From a checkpoint of a small transformer trained on Wikipedia: 13 layers, vocabulary 2048.
MLP neurons of a small language model. Each row is named by its layer, matrix (down: output weights) and neuron, and shows model dimensions 112-239. Each number is 500 + 40 x the weight over its row's rms, rounded and kept within 0 to 999. Numbers have three digits each. A neuron's up and down rows have the sign that makes its largest values positive.
After each neuron's rows, "fires before" lists the tokens most often just after its 100 highest values on Wikipedia text that the model never trained on. A number after a token or word is its count.

L4.down139:557508414520518495474477519430528462578486466508494504560478509470495453528459496523552417499555546547470428505547512603546532477501555490545510524523529424536482549496446442553506437469459579472524480482531494574481477549515499545475476515466494419469521547484509515521491483543530501513450536497507493546540528485453495548486491501468534544465520455467513472489485471502478566548602
fires before: " " 42, "-" 8, "S" 5

L8.down217:512517428549502543496448479505497512482486453504571438536459473487500476446526561513522534515509564483562509494530454546528513466469456554558485525485441578505466550466429528564464460531560530529484417559530498508501514367551490526494465510427411549420460478503548506484552481512483455529486536523503486477520492537542559471526477425466525541400473531424450537504527531553642569490561
fires before: " " 25, " |" 17, "==\n" 5, "." 5, " (" 4

L8.down605:491449461447510470545495472436428520510549479509509479511484536468446490495538491507530499469558517497428511457516487511478529442543512501461561601520406541499461505467453515503567355561539434509505501504436482533519439484496535490506540492501532486510486474526432451492530476560535508483454524574629451553492481492488534433468502549498568484544457501475489504475476522424493536502522
fires before: "==" 30, "A" 10, "===" 10, "In" 8, "S" 6, "The" 6

L2.down11:531514483462506528549498475577522522484549538524486521460446525569473501471513535560457553476489520414526619501473479540551544459468512464471493486541478463434516493548521484587500457513506469509498471566493537486497517441460501547534588574516459627486421527455456525513460448507557475510494561532543560544409443526512551512534480502524510507548462435496483523516395505528491540522534
fires before: " " 34, "ic" 7, " (" 6, " |\n" 5, "es" 4, " in" 4

L2.down85:487526513522530478488416495542517432517509513566433553548533510496505512544520417499456482495499592550451448461549470441475517475488556480479516531518477448512504512450442490475532434494533515482453542479513437475542560599477542550559453530463503417446484490531545435505483479469565407463505503554476462536511563462477512522509493557515387522505517523482506461502517507548565499453482
fires before: " " 45, "|" 14

L2.down201:545515461519491457532576533486466506534439444443415497499520533571433464503472408477502498471483433554461510504510458512511523544504506501470428501508500450538502509494470499469483505529478514476430437423550484473544420457431498446457571501511484555468492506538458541437463559552480533488433475494394442545481552534460539543486474482470563550464502429461506525478532534512563537538461
fires before: "ording" 19, " to" 18, "ess" 11, "om" 6, "up" 5, "as" 4

L6.down595:522600473500473592491489437463495451483527568548453559513461492513496511495521448470483374504549497560540546517512555454555489507491427514499478426388550454490493512486537516476550452552518531500474521459570534424523525468448495555525522542478464499469435483542408472519506471529539469489506483481415471506454532478458528513492452459541485574511525462617523525515565478538536467497470
fires before: " the" 17, " a" 10, "ing" 9, "ed" 9, "ter" 5, " by" 4

L9.down618:504492523533516473553503544515595504481562560541500455499465472500507523468520536541457458508446436499489468431572503511426521551458563428520454538481534494476461491532434599483463549522534505531476483556477519456521473508484478545549498522506545540541441463525524525563498525475516503511493498562376497563456557425508484449480495460567520515501447494551468496471573508514436574512511
fires before: " as" 52, "," 6, " a" 6, " the" 4

L4.down533:557468462471484560487479542488546583433504439545476498493512479481513491538542472491472476487513560518512497394515567509472461547517621466517488460510563450504430510483571491502519449512454493536542474522529528548505515551471499458523475455471488559494570461594451490502509462543521431532506485482453526515486499485511468535517440537537519484551420430478561520527450512505462509484505
fires before: " " 65, " —" 12

L4.down183:451453543480511494517495563520476443451426476564523483496484438552448508521545534477530517507537504491519527504564504428551476549469521559515492522607466523467478455457514526498487458431456542581473477480509506544435502483527533532474460470544550491497553492495492518487524543518477519489520553520572527572502526514531550507451472537480462503559417476490550497508406522453461536542505
fires before: "==" 26, "===" 14, "The" 13, "A" 9, "In" 6

L4.down247:503515493478530476493494556464500585463541449439485544533501474499480479440457505494522462527543472490446448504506532455480506536545540510511462565517457543462441544526523498526531392478470521480451450471525525563494552533457565502454531523498521536554524555476487494541585503606466547466541528507557528560459503514479485446468452561480439487499487534444459478411491450485509481568465
fires before: " " 63, " S" 4

L8.down210:481455495421542448453538520455473545448532456509514523424472552479515559464501476519456552454435513462505462531490503444525523480492498542461529509462564483565521546495537447574453545508432474582527421476480536505564554469463505472415454546502480486512499482507534424570499499491490427548511388524506535483530491486464444500450515541433524462456475469591501451464534491479468588536582
fires before: "ic" 24, "es" 9, "e" 8, "ity" 6, "ist" 4, "ies" 4

L8.down544:486513451510524455545456533440476511496527557520488537472454488511503531483531523483467507561557549554516468476478462481535501584475524519485509553464471451497533529476472550547465265532537539463420532434482463537518513549473552567406490549468541542489518520523427466535548473534505595479512540446489452493564520570499577472489527524484443483545553537490646481513463508494477544511500
fires before: "==" 37, "===" 8, "A" 7, "In" 7, "S" 5, "The" 4

L4.down340:491474525436585480517515540498507550557515545490465563500594555524506463474528578544472473517573451536494660484563509492456486480499521467577421463457524456478521495525446525486472494509468529505516557440548510472551547419519505485498534477462505604490454544483483561525523458481451495526493560488494548534524551571479414473538431550495443515499452494492451503487550497604539451555519
fires before: " |" 24, "\n" 22, " in" 11, "res" 9, " (" 8

L2.down362:495489526472502509467431479533516495598463490529534504544497491515459541515438498498478550540496460513522509457440496538527522512501511533476480514504492443484527386485502357466486395554508503460452508461482502513523488476504563536512606472510430455516509492524583544488526450577432436608522491458465537496543508476489487572468536478486540480456550570473550490530429560529415530476481
fires before: "19" 30, "20" 23, " |" 6, "18" 4

L4.down222:466499456466483556520451472479508550492548543429473452559564475491561501482436530535506454427489507526453547515492544563540508444464466518479501496526435550469605511485544440479487450525512462418419542485493516503539482442524494460521489591503514506485501481544474477497515508514487525537501487476476588430519428498571523492651431474448485509525539527518528489523501513494534497490556
fires before: " as" 45, " the" 12, " for" 7, " on" 5

L8.down415:443467451543514511497499560463514543435509561590497492458565466532496510514520521479502464497545560543532523488534503468515483472426504571507502508524510543458514519451532490513503368473510477484480545439493537475516505525525504535468498536463490468498500487548410558502510483541534498509490560490567493541486494513488663452445475552493514547511485546484609503466451492448497463542657
fires before: "==" 34, "===" 10, "A" 9, "The" 7, "S" 6, "In" 6

L8.down121:537472406532418565467513487479526494507478463470472491475492467463539522492491474465554486481531502525568448462565534492468493497501488463514499581454579456474551457488485482466533417470463518587464490528561509483465531502557552511519514474471523492555525485418431501523447403470544509446501506520512450544476502429449512536533456442485484473539539446483438555438442571459500478490443
fires before: " the" 43, " a" 11

L2.down457:514547474527484516550526534431546540539433443503523596473500523568534572492546466597446528484518513511497528501498542523508464535541507506536578475513524449480555522458514454460464490458534589459538516476450472534450509541510517594500412467503491498505530518508518492514524519509528483532466589527529475481543507500480472462539532468452458552533466523423509488506498538553432519490531
fires before: " " 68

L8.down679:522404497523540522512499447539506533487527458509533556481500531463488612546454556493447422501547502441485435454468521502533499490538517482465476547511434533555586522478533502499444513427534478484566476574441523431498491487489520458538483527490506538524460522610480475534434503476513436506522468527471551509516514506449480456469524499470482470594502549470551556555561534541540488508568
fires before: "ed" 14, "es" 13, "ial" 8, "e" 7, "he" 5, "ec" 4

L5.down178:501500403478512474570447511456487569479469523547476483464566487528452490508511505460527456448515502522489475463528496399483477462451512547569498538499496580480461500465502538561496340507505515425465487407453511485470555522467511554494559548456503518498524507534432488495505497524518482498537516481560444500433514509488616457451480543517503526529467573485529443485491553466497516547636
fires before: " " 48, " W" 12, " D" 8, " Mar" 5

L9.down308:499504421527479509421511527471494463501528538534539498468505484450531545518542447478505462502608450520554498505459533565479495473517430476501489505493529471530497525510469525538490329460510537556495478515489463512477423508474553474511564440496511456518507521503509416498469500478591427498521481494535496507541496453532533537518525500467476465573403568541546515415516460466563538498484
fires before: " the" 41, " a" 6, " th" 4

L8.down214:431447514559410551507486529478528486448489527578449620489493561518461559529566497470601504519417384553504505507545554550524495502561545464514545490540487510491494507529531452522400569487493487538453453526555531533562550466475510581523478487450455461517468500490451444579558464460561460477536472521489495509577505557520522522571476493467533463476533500443581536558421494490523536520536
fires before: "ian" 26, "ain" 11, "e" 7, " most" 5, "ia" 5

L6.down138:460423497527551493547472538418483535452470532597500489473525456514507531514558554480544493462535548543521502467521483453528494491478501540506494547528465519454492512492523503557547414481505458497452527474491552531502484500500518502487495549468544515514533473526445525513473483555500477491470555485568519529506505541550628433452483526453471513544496537483583538445430486453487500548591
fires before: "==" 35, "A" 9, "In" 8, "S" 7, "===" 7, "The" 6

L2.down651:522430500546427488534584571507465512585485562477484474465488488509490470486459574569523521480542596517523486541478522459553542514531432563544428523493535528551474534480528515514553526424449516493498530448458523525463498494517427578528508478445511514504517462470498531535528489551552475497453480478399425507495466469572494537555475518510423449460500482392442495500496568494441485520494
fires before: " " 20, "ic" 18, " V" 12, " |" 10, "s" 6, " —" 6

L2.down349:474484532506476513462471562538536467470499558497449504452523454544479534493540451527499423541409403546550560486488587503469503433473483488438505533512566447535515523495546599455423468551527484494439533471507484539526453509500505481541539458504460494500481524481531469533502447544509542440512462512492482498483479498561516472574454477476508521513506547528484525492458501573470535478502
fires before: " as" 15, " the" 15, " in" 12, " on" 9, " a" 8, " by" 4

L6.down73:463570483497505511504503552514497460518543544506481487506469556540486546553468476485450492549508456495495557507504579447497494548523497581491532541495515442541454500518471480491476434543459551514563544491530488471496541538463459559503492568476500514530495461502427482500514508513488469556464540495559500475493561531459479539488471457457467566519466472516544537507521512472473438462485
fires before: " " 92

L8.down32:526549452490483493526490514483502521410550485456515531544504520496441515489491522440519494427494465451522520541537553495513472490538461469457527553510420482425524484516575528495515505547482491562529551528477533439529506516465415582469491447546452495460513538525440468512493518471485512500467528505455486505472528522539559443563604438509526486485494534398541532498488563515480450506503
fires before: "ian" 23, "s" 11, "ia" 8, "k" 8

L2.down590:498477601476494559616471535451491527444579474531474507493398524495495487538507508482423512444503484470463469500491535535480471525460456455574469459515522496483563459491531540467513578468410463526497546558512541473459520516531421535484539491491430460433495478416509523508496528514477465456471464533435439487463488557561490541524553497482507460405465492485524521518463500470464489463457
fires before: " |" 15, "ur" 15, "ic" 10, "s" 6, "ce" 5

L2.down660:466504574523532533522501488382453570459413463537496481486538438567495474502488515418536487469498537522530492476457511446499456444461494529517484477539502511476521446443483529484549432474547541482431526486531465455484443521580485538425467563491506471483535452534466580491464512515577497496556522495588466508506519433481585438441441524481428496541484532481542452464477493480526427520564
fires before: "=" 16, "===" 14, "==" 12, "S" 6, "P" 5, "O" 4

L8.down103:520468551501552444497530498446403513612532524544512474466538546500444553480511482522486557508516520552511509461480505533431509501500510539443418464500486461446479526465543452527596478486527516506518473523443499463551457534521529479517509477484596486500470450514398489468475472530529522488505513534570404555478509528469516449502554559462487540553461536521536457486450413457469476524512
fires before: "==" 47, "===" 6, "The" 5, "In" 5, "A" 4, "S" 4

L8.down126:539433491509504559455538486458421549566498552518521490508497499496476462528505480445535523412499456537521531518533485480494499538582488525443477506526462531448437537482456504513595491447464441570505535467415513524503528496545524541564534521464531486527478493513488488528528522461548529434538507501488438583493482495478544541452582539467476566533498568456555522350524477453489464600487
fires before: "==" 31, "===" 20, "A" 7, "In" 6, "The" 6

L4.down532:556517473485477562476492428481482426484597482481384564531492437470467529506482502522462501452502475474527544478485525507501523452472541483436480474478491489541480580500551570458477453542464531528527484560446479553539551464479555502540515510447566506491526543501425554462519402419509515418431461481528450530521493511520515468403562397518531533495482439560571525506523441567526488490480
fires before: "ed" 16, "er" 9, "ing" 7, "he" 7, "et" 7, "est" 4

L5.down198:478492544540538495512510475418403460430473534577488455526494446517474504484528517490515442544515527532506477522490453491537465590522524503494483519562439436413546543493501543554585531451494492534459502518488486513471491513494483610399494505497513491465541465524485502568472481520563525488528554475518502533537517503465595484508548541429502440560480562455553533478485546498448546575547
fires before: "==" 30, "===" 20, "S" 6, "A" 6, "In" 6, "The" 5

L2.down104:491470491447491528512495555447520535518545513443504515479521536461468517548479492477457453516520543528444458441475526485479534530484484485473528485482468493456469519512504479507481357469486468454509520503496423528547522523575565551503486489499530533502495464524451481532475495513449477561498528470505547503471497436486509507532422510514453465610529526462498421518473492613472598453521
fires before: " " 72, " H" 7

L8.down470:493483553483438506473458537499446515516529504571531546532481446463472513426480473487615474439599537458557535450475487460512406502515532512501484522518552450462514389550489441451522458565513513459491539511528493491533461509489516495483499467487538457493516431520519510481559460562520404485511506573506521548439504530498537481412515470482496461593493503534480503455544503445435456510514
fires before: "20" 58, "19" 25

L5.down77:522498420477453585540494498529555492509506448543580464433526456518474515454456468540550442396449503477489490485591504500484449473489453459496527518547522451519488500554414535488555550539541528540470479484550427440467460509493532436500549433514488477538461439503529463548529524422512511483490542487472508453531526566473565501504470459550463509540496491535512540492493557464575515565521
fires before: " the" 19, " |" 16, " F" 10, " a" 4, "N" 4

L8.down165:481471505557504552476436545476536472525479451581422536513473531520459443516503460532433518465521481518431537506531487529466604495545481513499518480556426456488476518508512489531513579504557479495415511490467417525396488509459471494471558531488499473460572545521574489588510570557466525477547530547493493506472474476478432566438481475474547509552507514463506551488544502551437506554461
fires before: " to" 24, "ording" 11, "ation" 10, "ated" 5, "ol" 5, "ially" 5